{"num_hidden_layers": 12, "hidden_size": 256, "num_attention_heads": 4, "num_key_value_heads": 4, "head_dim": 64, "intermediate_size": 1024, "vocab_size": 8192, "hidden_act": "gelu", "norm": "layernorm", "norm_place": "pre", "norm_eps": 1e-06, "positions": "learned", "qk_norm": false, "attn_scale": 0.125, "bias": "none", "tie_word_embeddings": false, "parallel_block": false, "init": "normal", "init_std_qkv": 0.0632, "init_std_o": 0.0129, "init_std_up": 0.0632, "init_std_down": 0.00645, "init_out_by_depth": true, "optimizer": "muon_variant", "learning_rate": 0.00475, "lr_mult_o": 1.5, "lr_mult_down": 3.0, "beta1": 0.93, "lr_head": 0.00436, "max_grad_norm": 0.5, "warmup_steps": 200, "schedule": "cos", "final_lr_fraction": 0.03, "batch_tokens": [32768, 65536, 131072], "max_seq_len": 512, "doc_mask": true, "z_loss": 0.0001, "train_tokens": 430900000, "max_steps": 6448, "dataset": "wikipedia_en"}
MLP neurons of a small language model. Each row is named by its layer, matrix (up: input weights) and neuron, and shows model dimensions 0-255. Each number is 500 + 40 x the weight over its row's rms, rounded and kept within 0 to 999. Numbers have three digits each.
Before each neuron's rows, "fires on" lists the tokens most often at its 100 highest values on Wikipedia text that the model never trained on; "fires in" lists the words (lower case) most often at its 100 highest values on Wikipedia text that the model never trained on.

fires on: " first", " C", " T", " BR", " AT", " D"
fires in: "first", "tal", "clt", "atl", "bri", "norm"
L3.up392:460493504545524542483413540488495490431497539534559534466486488531541573480539489460485450508563497472484441492370532465510447453512419469460499566527503481451589521460483475490533486472486468544434433490540534506491484497498528489464492422492493459430490530505523542515559525482498463453483487487444558440496558479465529516449525488509500557519531556522450445504504498483514543519471532536494450537450633456474432533578453539492431465492475549557544518500454511429433517507478542526531541508480514486505500426493526586480483526505488544599525493444457448485421422523510469484529487497439471473581516534480497516540466478497529574563486526533560555508455487447508522514528524561532486452464555473452542472520471421562489521515424501575530502461517486464513566506459462

fires on: " that", " which", " area", "ade", " work", " group"
fires in: "that", "which", "area", "work", "group"
L3.up719:459407480570554512577505530529532500472468477520446489469526462480525527556467464535511496523523445479493511568531432474440452495451515487516517449469521550501576423503451418499475483489456534515500459496490518551579462472511558503531577449500453490519518514559442504501525486515496508556492466530509426603480539561523502539537430455495527438483514591531597499489455554524501491480494531556549523439480638479504502452512553503443470451451474435520524468504567554461483523511500486463502483572577455461480550539471466579458482532506486486458455450536559432557505504543475478491482489476537491429466427500557494471526569576437478478498487530534515503478475469541441512603495545541480516557450507514506563483454478551496503457472498495471484499514484517511527581487517499

fires on: " to", "0"
fires in: "to", "0"
L3.up595:485479477480499487554522449412468530449545428538473487520433491512565508436526527488521547483491552471580508501528449487479465561554525524561565420520495480505507482537405476510498490498512495466478505528506473560559463452487551410461448513537540478455523466447491541488533528471480484470483495506458536508562536452534562522458489518442501493474485491518585424544438496462532494526471447536496487484441524426468545481467510481526468562539502530532515572591470549510452482516508458444543464445516583399543587555474508511531489517557511505503472454465456467507527491452554501520554462557562503509503519564445559465470535467450448501551508477467509434561489529499552472413466488539449447513435517484518521518425513475427527542527536432540557431530465516469480503571528543

fires on: " to", "ano", " out"
fires in: "to", "eleanor"
L5.up814:530538510478495449486531521469507495506460551549483437541554476516487496432449424417561485541528447498520501486536421463460479479498478485439484482509550507480526553534513429451439487506505457494516510448416542417442509559522457450435475543524540457489442464477465576575481480552492511444441467480554539462476493532459456522486526510515446543537491533459529535565492540477438533471473429476483538551503527503498525490573516548544483467480624548536513533477510546539513544531518453464453494502459512501492498476524472484394480412442433564490522545523452532506547490439438472430559501539526410532499543420511572534510473534479479515513484574513416530512495534484474478483484535563519419527522535520569501502472414495505505566532465515555497464460494495513545512494547474

fires on: " and", "va", "ida", "dal", "dale", "vis"
fires in: "and", "salvator", "holiday", "kendall", "rochdale", "elvis"
L6.up110:498461469523449521562468619511518426497518497510598533522438488489474489499486519584499564451571525452571511499525507526515479532517529501471484490522536575591427532568515548523457517465429554454481541470483500489476530569581551516546453495484484469465466508537474548564463474514534535516534459489554495530480481478532544417473454516484491481596455469471523512523438457520448527530539557449596558489493471462535501510469499436477441502492518517533482486526520541515501504489453473524593539504493557421532461572450485438497492482519534459501464482489445489503460504515470486450483501541558429477513553450507483486513475543542491484506525570452391481498432453485490561488454538543495524590506507539483463502534483503493492556487553449502536587496454561435477538438564517

fires on: " was", "mp", " and"
fires in: "was", "brampton", "and"
L5.up343:479509517488588523513460439468511556511538514478469473564505468463492538509475524486461475506522564547486497539441532453491476495534526501574509424498537460525519481501488492469479541520534502456458521518421530486502558497552444515533513485539518495471507426438497480489490525495517483520411483451523518507540509481483576477450504480504427550512579420533571403472423464528498562598466421491452498438495497512597528483533475490481488477469478513513510493498466535500582524471494556476528422525473462428527564534489530510413530478470465549465476489542404480466463503525519475450499575442570474485483553480479510536517535492450513511484494377442535463550443482472501485516471577574538485494454497478501487460500545591449545495392513527496489417508483465451517448466503576

fires on: " Sport", " in", " Art", " art", " to", " with"
fires in: "sport", "in", "to", "art", "with", "artur"
L3.up238:497535480492500510487501473491537480476554573462447516512423542508486517527520513452515523446456448474448459454499496495452553480388459534574415460456529471536500566492511479481509498545524446485513570518515482436517508517517466508424466453550475513497434580588445557507548525581461482484588492441475483482527558479447504493572514481536442486455522455514443426544449543497486535496486583528477472429524428426492531467487466443573556517491537461493520446470567506489509460532524540532504574480537535497492504525522489449521457512458465475541518458514446526460487530486471515407540475546483515493481513448493529569468469465434502498484482477542526596493499523481522516582507481499564466579531401484556545439469531507481499486535468524497567533453517496447490543513402510

fires on: " all", " were", " had", " conce", " some", " was"
fires in: "were", "all", "had", "some", "was", "financial"
L4.up683:611507568484465426512515479517504505409523509548521527538517458475484538490497437483458466537459564419550475539500529514477474516507509512478441490492537394440470510477413492578465499460561533507518513458532456539554477484511482483431463486500422456501474534483475435505518546535440490467513557469509515571475526384451567518428541479541481467475473479493521456522521492545397446494470499540532533505548485495564511555458459507503465505514513532514561488558489531494529510471475504419455532524539575486465552533494519516438519485540411468413512420543495466502512465495475533466496485498504568496509495567519502517476556533560511466511543507476549496466449518441513493529498549487526484439544423447493507526490578554608560529564519509539516489539532457515435506449547452

fires on: " by", " a", " without", " age", " the", " ret"
fires in: "by", "a", "without", "age", "the"
L6.up254:439525537477502569495474419416561513542573543551524494535541589449471558543489574510431521545554481450542505517461519562533419457487464534483500536473451418561525480462469524488556515447531527516531444480475505476480473465502482468500517510399473470549535479432501512492466514500432517519451467592441480480472551458523493471550483533515532549506502529440458463433492517425477527480522545543453471505497508462457494530460430489515517556497485501539506580493547538474543492501486517556539449509495482548481516367542474462437555512542483524548474570498416533457474428458594520541509489470500501524491543460511545514455492501532475445477553506495509460459490494475467523476593549520496525456525433497509432486526490442453450503615507465512449528485544484515519538507486481

fires on: " 1", "1", " du", " US", " life", " name"
fires in: "1", "us", "life", "name"
L3.up419:487572518556510547474497498482530488572556525496529540499493542525436415511559567494495521510511451450555521547489506473470444485509458462539483494447470520487418470444581498474466410472459487579486543522510534568502558487439462491508439437544516495541553462537496472534605437492506571426474478502572490475499481511430585499516539459494507491538511480464496483456475479522507481454482479471593498534451498519472526513539482577502562496549485543507499505557532464514474523427477537469589583508509494556483432559538439558449503469476548450436492490514476541466501503517462498479493561460505472521529516491495474494566513497457557496495479471488500436517516514490485588491532463448371496482503482434457501498458476504486547490445465535450481562432510483505521635484469543

fires on: " and"
fires in: "and"
L6.up836:536538492448459516535530518481497471505531499532453451509461508487501557492475539491399520478456468522521521543481549530480491545497498434469528458471478538473481423506498498491531523511576542456434455497489516485529478482497560509484526523561500497524473515525454498510506541561505526480638421564457525448454409574523528436590495478430493474552450475530530506486510464537454465515524521505495490431502484484547529456564531434456592554501536465524523521489534562456457542556515472535507425588539565514519520545483517556466516551513491482437526491553493437527514484533485530456493464515564434578528498487478423565542489525457421531430510522524469586520425522384506522484440519473481538479544502487444539545477533544463520495480477526455566483497511479421514441557529508

fires on: " during", " before", " after", " in", " under"
fires in: "during", "before", "after", "in"
L3.up838:459457434553486561436528593412466563583532465517523485462566487503495468518455529513475495574533516494521547571415461492516499581534521507498424438488561488550544574485479530524519482461506449476494444495560541493500509518516519487523458489487531565505510543448536515493461501383531467478520472437529501462506521448524451443548478460475556503529532503468498516443476528527532556449547464479480509468519580431498548518452448507490472563437547425454481566488501555521504515542516513450522452457529499497465572440456426473463472558501543527511517497498423529502589493485523439501486479549563490502471522508464518516561517483475487483550524555570487448440427516448543477506508458434549539397518500452545449501436464527458496530471468453531470520503544477452487474489466531

fires on: " has", " is", " be", " first", " have", "His"
fires in: "has", "is", "his", "first", "have"
L3.up305:565622450543508470445563493541566550482509518528503491540532511536571533482527532462503483522514513451477503528407593519475465566522462489502483481481529422500507471477451534540564522523512522516442492534576476540469465476542501424510442459514512516524435469429512479498438474488387559531407510480513524596490539407451500566494476551494488520446454456546476455435482518524449561462466441467552545502462538506485524488482509490482457571514522488500522536468467449531488503462513531560555549530478501543470452484522533529498555466508540517511514444464494507446566427440461525513515477474479571482522471494508440485457522562463542474481508470478570482462435574434501506496515530521549414485488487482479455501480460512549552500500510443506458544409494416475526454504444513

fires on: " a", "I", " to", " I", " Is", " the"
fires in: "a", "i", "to", "the", "if", "15"
L8.up942:469461495423506465511485550460547492512485530510428564543528470511489479448545562547496542465546495506453538492515481504518389508496526505539470444495546514511445564469552521550542420486402450490582539516501537545473486514519572557578450529486436511469450408518532503510477525500475518470486423446501541493505499561433554491489468464528520570506486477511445459550548542515506492504509473514483518434453449489485492473488443561499529499369459507608535516574525555510521522516500482506481468534515552433535518505452527468455539464460465480463496567482441529469448486481561523489448536450446448449487522526549495599509501546470462403526488531458464492553499523484434546430515527522526491452516520500512502591459478503543466537539562498506526541460476476530489522564512560

fires on: " well", "ho", " wide", "f", " also"
fires in: "well", "wide", "yunho", "shafilea", "also"
L6.up443:480442534486427463540511422461522463556525532463550486517535511500419532470475476486602443579530468515480552511513419479527492471537575470482503473476537464476555547455490521465478476543502574481480516513484517553509530531491457543454539474492474548470496451510559559528548450520515429486537548461511521542497484524557527509519450499510520485465575458493559530536490475462534500462433497460589536514585464495535463512501473483521418470491476529555532458422527474511498472471557519467542540517399502459482506460465543437517545484474469532511540487528464567480442486503386447545545484474439556499573571456504541535514457540485422500468481476512509422544461514500510562525497504534454460560459501508483596461495485496542511549545515499578533491507481450420480445594539523

fires on: " for", " at", " For"
fires in: "for", "at"
L3.up845:430487454510472449478547483490546540417538574525529516553488510538515478432533516472465494492480476428585490462489467460492476516471560491514541552445489454456430511512496525454522537557545471557492405535445527529561531553533488559542470557504571483455524487507530506445550494487474525470451469419518445520498537536451497519523474479466510469497445525523463528465505519527478501524539437554482566469503472452478447416466483564454482487587453582448467524447482508513485511570459595553572541465499514494503427432481457529504535505580523531537456509517542437477562407549515509469512523449500455491582467519500496509528491561564448494547438501562544542500481531457455502486615467501504507498517501537477525460579459432454484534498528446483482549491479520524503542455518527

fires on: " with", " of", " as", " had", "ing", "cing"
fires in: "with", "of", "as", "had"
L5.up265:471538538467503485468481410494455486513476565553460441485534511541440491529424462573555532540523494437583531479445561411537504500515543494500514485461459490492543399526402483466501497456503442464491500554471487472472515604503486478491499509453485541506508495548479494537537480509432560496520496445419433520460534521550505485515435495515568556493535473529547548463516572426457521498472492525470494500509564538482550480467519521535522603544496511495491508511476517608444489512482421578547492524514487478530493463482563447436471481502483512500505522437455551480530538527501564541567436449442479456614509495477537498543556515520520501477529490475491498500443562413527479417513500525548497475488442547499504553522434483566533491455526477492522476506542519583540466460536503

fires on: " to", " would", " named", " arr"
fires in: "to", "would", "named", "arranged"
L3.up821:482527476420410419524495579511530506394574443433540484497462508460485481554527582551491480479509468488382492493543521527455436434545520505457471498504575550481480561492543538537540506446536554525549547468529522545620498527479497486535532528521481483552524449518526502509460553468474555560569470483498520506479483488521474479532475585512513469494493446510494482488465425440480489573504495499428558462521485437483540492551514581558540505468522482465511468472493479473527439469549539494490519477474436414537519534560526493430507482559534408547501449529444475482557533525480502538483466538476585530492505528471493459497505449509462496486558568528517515461515476499493540403482532505440520498491454475526498500480518487385473459486473497537517553444455489450513470475523551

fires on: " of", " Among"
fires in: "of", "three"
L4.up913:499601543466539460559558483414496545480488489638469493468501483526467481399557515502528493503457489488454494557438556487483502471566468487538472521450535526483536509526473512463507547480523464489533489484508463450558456465507505419503512476506541441551482506507413442606425470559500460561500494466466521480536489518536478541495537546483548500521481532535445429474499481497450525537518482466496611480532556555448497496526515551492458533549463537439457461472561507484461507528476552516528447526430511498575536507471594535432474513485457493438470554508436529576515524474491433518515526464502505446534545486537431559544457508520493486586549454518514566548486464491517474470496501455511438474469526498492536526555530452504539430555438520496486540490481502475514518605505527

fires on: " to", " were", " later", " could", " may", " did"
fires in: "to", "were", "later", "could", "may"
L4.up657:470532450548542485497567513452549506505507517568457478503498524507545541513489457407518520560457548551493536452489429551463499490459540502448528482545573486579456515452490435523463579566452526542487447524510447593491587511410514533454552453477521494508456461503475495503480519526517519423419507453487462500530495442438512570424429489547493498478476461496482486443492542415504478438466514496459525540522551514485514445527527507532432504501450490475481472541592516499532446495481501514516497517478499448461474424504529528494531423522450518593494568449480480496482475511511540487497558434514556548597500516494443423457462426518471534431500453491504472467518574504523517492433520458586531509512507556436527504537488477492470565497472516493447543507491519493569483437455473

fires on: " of", "ur", "ct", " chief", " one", " part"
fires in: "of", "chief", "one", "part", "artur"
L4.up14:538590555498485505520591489519474515485500516502505503526497565524474455486514591487478494458588482556496431499464526507468522541477436575483515486449503480470472567503542466452443526451542503496518502549472559558595427443534471434523491526476485441463494431519512561534505495487477570458450441415528470471460449525513483537508513489504498485522507552499489516517518498559515471530460450532514513474534539500527552528523475527559501545505524518471473469564543529478472472470448461504457493447509558457454454587483455457579451481502589477433416533618444465486533536483471582478453512414593495475523484484501422479559456527503525521454432510489559508504473501505500506516589429450522497505507522549479496444526489489489472541402444499488501482475482421516547457520523481

fires on: " to", " until", " after", " since", " who", " over"
fires in: "to", "until", "after", "since", "who", "over"
L4.up315:469536464425407450572496515530482509465509485526498476532541503451471498461515462501529452494492477594512537530525456492476436509422529510465519551529495455517492543484525550540528512506542544513497445361498569579555494514461465517526516516637547485552530501483492579432495490529446543456565503414478503512527471439474487523588574531479530536469508555451536472426427536529450472532502530616514527446490468454533509508554425511528516526534478444485511492544598532513486484468512512478522498468498508541515490494521437516451478483523512543485508562545530532480512520465481553461487432488505431492489528547458505514466501434529469514484483557521546489510460428476542593498537502563487519489473441547455503501457469475488511481451499371509515474520532504437538491482513459

fires on: " to", " would", " could", " el"
fires in: "to", "would", "could", "eliminate"
L6.up1017:517532520506541490506539493563452483536552526538490524425472473453430536510532466449564494456424497546488504469431450475474465428489541500464438447511544504431539494470523511506503581532499562489532568490588493546515528571503533584511532550482527562432518418519443507513534503483511521519513493493505508461478478522502467450538508500480551485457550506546498484512575548447566444492507540490495555412485484535453525534465584480462493449476507486580514563499500513523539423516509548510526555466460479509475498434507561526484495437551545433548519568477443520437537406443467486476370484474499564504534549542522572511529462477469512464487484560520490525452509496502548526469431526501493536480459449521506521539506482517426434494478453455488440596448489462500565545503521494

fires on: " for", " on", " to"
fires in: "for", "on", "to"
L5.up395:467503516525473467542491508527496558474434508528489495476417563489494537487519494471456563515521494519535546541493537451510458504507403538440465507451487497465520499466581555532518444483480481476503498516458512466475543509467505571494524490481440512540473449481478429472506479484496532450525517562516451478472505528507510476517457514500517502472520533535498594451513455456506464525533482525565437500458520549540568585510445398488623514534582571571457508510464466539568531471481568493436510447511497476493403480526484456453512413532538467482412426501428467526571493502471439512472520486568562483498495499526526495565510493528490560534489526519486475513511504433437505565543473500539520513527522463521443526467388575431547492521482457501458564472500415579516464466505537

fires on: " of", " made", " 1", " joined", " 3", " played"
fires in: "of", "made", "1", "joined", "3", "played"
L4.up116:525463470475458467579495540475533554474494492473503523505504485502451536420493507538541510442528457545426446558514564522404543515543517486594487501547534525488492497505436484451458452440453466561467457507493537494607529514535453526571482451456474423536514530539540478468496446514476506471496521554547470561555566508470484485537524514449501484478514524498554458489447479499482505544519460521476571443473446502551527530644566522519463582514458410519496506483562516502473491505480569484494481515503425368513502550483489464485442479510528494549453534516496491550509534486529552493448498465522437502536494485520493449512507574565522535516496540490485470539449534476467544438452499510502489501472520622503508496482570497503496427397521488520499517503494462492519450436576502

fires on: " has", " had", " have", " Case", " once"
fires in: "has", "had", "have", "case", "once"
L5.up80:450583567548469439562493486451549523514427487519546519511471475539488482536532510497434489508460438504409506511510454493418499495525549473482492521518476508468422546516456558509527520472528493511561486469490508524531508560451542597504488535471522518502519550383518446490565513466473483489498453550467544512559542463492496535476464539474524522444499498525511556504444538482457555521517481487438506561513466462504486532450471510495475573437581501539487484474559482429518480495539537513483547518474546477441492493542572533524517509506572528490471464516504491409459551448493513459444474435502564382549551511474517570515532443456482525506574570483470618516446448445456531531527567483543481537465536484539477447528559528520526484503428515522493489551469486426562495454456463

fires on: " for", " against", " 2008", " to", " with"
fires in: "for", "against", "2008", "to", "with"
L3.up17:558442483492432436459507535467560547493473432509507550467502495527572532449495473476527448502477520560477480518520438457463417474485543519528529495460603482509502543495527562508574441534517406543450497561486454532526545541553472487389485511503524435500476535552476505495507528549542519496511486598473521463515477451505509512608486483472564471484544528466477512418451506498509481496475417475435516527459618532470492591493484458507485469550530525544587429531523473559490447488565545418546488489473522451547527499536553518497500547509506566522456496516516481571534556520578444472515467533481506541487504450592559464401476521484521476557473498496497489462519525501500474506510461495550476516448545531524471437509505458491462470503542531463422470520472476512514506495480459

fires on: " by", " at", " from", "Born", "af"
fires in: "by", "at", "from", "born"
L4.up238:569529473514530499504501480499473443469504471497525524499559465429494506492516537400529504503442493481405503521518505559481526564514489465511498468497509557490467484499461486479544501530485429514468483465551554505505504533542637557490486499487498505555499520591505465445541431450491520543482453494499494521482484507527411467564491463523567526542427557518496384509461556502460563447514534436519529488477434463559478472507486576438493531499432527541479503514508486605471497556512526452523534462545506545463535461481498569533530533493467487495454468409548506514545446488569534506543475536543549496468455506483517567569499542538502554513483481494526575480489464446535537542479467469498454556500478492488449452495453392540494497552477545462424541408520487486449480452443569

fires on: " also", " was", " he", " remained", " served"
fires in: "also", "was", "he", "remained", "served"
L4.up563:516527493451489487529508512475465498458529522490528523384543450389458472537440497578498523488461539490503517558415560510492502520512496552447525468543487531485537478517475482488483430478440563493491465531594524508572477464477524434482438461511437508460498551504438474509510494532480528491521522513561499574487469429476551538496531499525465487465513501548483514490499494493478464577531527439533463545475574514521508551483539567472518537542523547521555448455493513456456490508463492464507490463470502464523519556522457594487475485484516516571518447565396492559546493481552544539516471524550499546456447511425548523496456558478414509442549536541420536512442553481463518540555527460505497524486609558536528505520632498521524454499473465485466419518507524505455457569487518

fires on: " be", " were", " was", " are", "tt"
fires in: "be", "were", "was", "are"
L8.up731:552502524478472501493444467445524496469448539481433502499467477499407509448504530569515529554492453562486584556520565464461437485467507501490505463528391526454514511500505554490568522550507458476560576571533483483540441494507543491454546561542497543502522525479514462438563513476509453504526552463473464557477526451529544541486562567426503441512514457522413505494491553537489504468478429478523474462531517434535579537550457463498469467500499511508474501455429536421494492458492546522497448491608538513425514519540507526508436409503548480408557544594455434515484516475493494474488462489482448471468490514519499500539494453563441507562487499502589490481468483491513509490514556424491464453497581491480483421526535494526536503585501547521498493514507468513472562522445470

fires on: " such", " known", " including"
fires in: "such", "known", "including"
L4.up273:522454574513480502508464506502497515460493533463556579518455500492532469437537544496521565521507505515529520520456464469565542542439531453443468500573474557521489552515515539492462492441455495459507448488524498532459463529519534587524439500492517519540518396554576468428478472498507535457498523470450460525474486400413509493546457529458503494473476433500484465519509467499432486429545521556489537511555581528530453412564501502500510561585509551543533561439457440482548474479517475502551504487454522514534464497476479517533505522517502522456513550428470603504488418462433556493498532525554488463491509474438458516419523513524503497485468519426480497619481538465482540473441512501645475506458503461475511523510484533507457499518494479445474497480541513480489577520579513

fires on: " from", " of", " by", " hyp", " By"
fires in: "from", "by", "of", "while"
L3.up444:473481479567394484471512496446499546513507426457597493511542459514492485529496542533538501522547479440436466534514529574455461510538485548531411481512480564516510595567465512504466543444452508456447463468506506520449450528532512504516511525453501542515542526495510529503452450470465552499588427572611522431522545562494467495497564561491511427460485516550571610455546508471497490495507500546534489563482571497530476502527418503494491479521528464511475577509532507445533473443526536499569418448433507492478495441559494513449542533533517450530462509455479574520448451539525430484559481456475478511440460536484474536561525470429529534564460523496544490472470441501509480472476544447492473521527476484501488491484448552514553474568469469531458472508475509505483499539521444

fires on: " that", " company", " station", " club", " School", " line"
fires in: "company", "that", "station", "club", "school", "line"
L3.up75:492491465469437460484491505510516530456549498490531519498508519522475462469424466511502484493431483511541535506491505447497524509446556506528510486557570498489509519470516492519485482556542522536469552443464426518510448437489487413561548542501457539541493425565486458505481534520579468507508595561478470476553525440469525510473458501604465524481521494438467581491507461476554493486490519510442499468554485522562521418514486489434494517418460427458496539527489527472514469462512441527487483562498551518441573519544486526548517426441473524442504475515555521442487444566452523486492482452512513425525519441525502431450425487439476507478565496510536517490529604504504573509502398504489591488598530484481425584468457493560472511466455563540536521524474456520462507531468505

fires on: " After", " after", "After", " From", " During", " Following"
fires in: "after", "from", "following", "during"
L3.up811:553465509519526493562534519445568521489431523522492511473512448500551474486509512540502520564485451500454546633559434476481541465470500563566492468544561518488449500559530481586547550529555519474445498486525506503474489467484526566551401474497548527455478531540548488519419494510510482441510466458538377542501500446534440542500449477471521496539475555517453483565448576466499553499508511421504488523460536538534511509447418498437449514461500476460510511417501503440465518504507510469506522526525493483510514528501505547541515460509487506520424437422478519517494467511561375499542539596533463500485491470538489461518472522527532498539462437428435417472471496564550458511469495516517437511508441498593506541525476466499492433465515561523486508538478489486525535497495557

fires on: " such", " Vol", " To", " Ap"
fires in: "such", "vol", "volleyball", "aplin", "toyota"
L4.up940:508543470574454463537416558480488431504484450454531509522496478489493495527508467505503408463522533408472479594482540503509515491539538471487567533520553526541411568539532476555475434518526507583506486502527589452494500571445571466498499424498510563474560488582520464511489521520508503518529455539543567565433467485443536518456485524509451530465466548493481608482494457509485514429492511512496566502544494479523506488543416517499476471585565472429554569568434531607495530491511494481462515488476466482522485483474463491491509447535516435536516437510459491531545438517485474563538458502577548536567480575469455523481457525535535542536524488474422508465489451489466461478486489501505533519502551506523484475478451439525458505531488522544519537479527466584481517465498433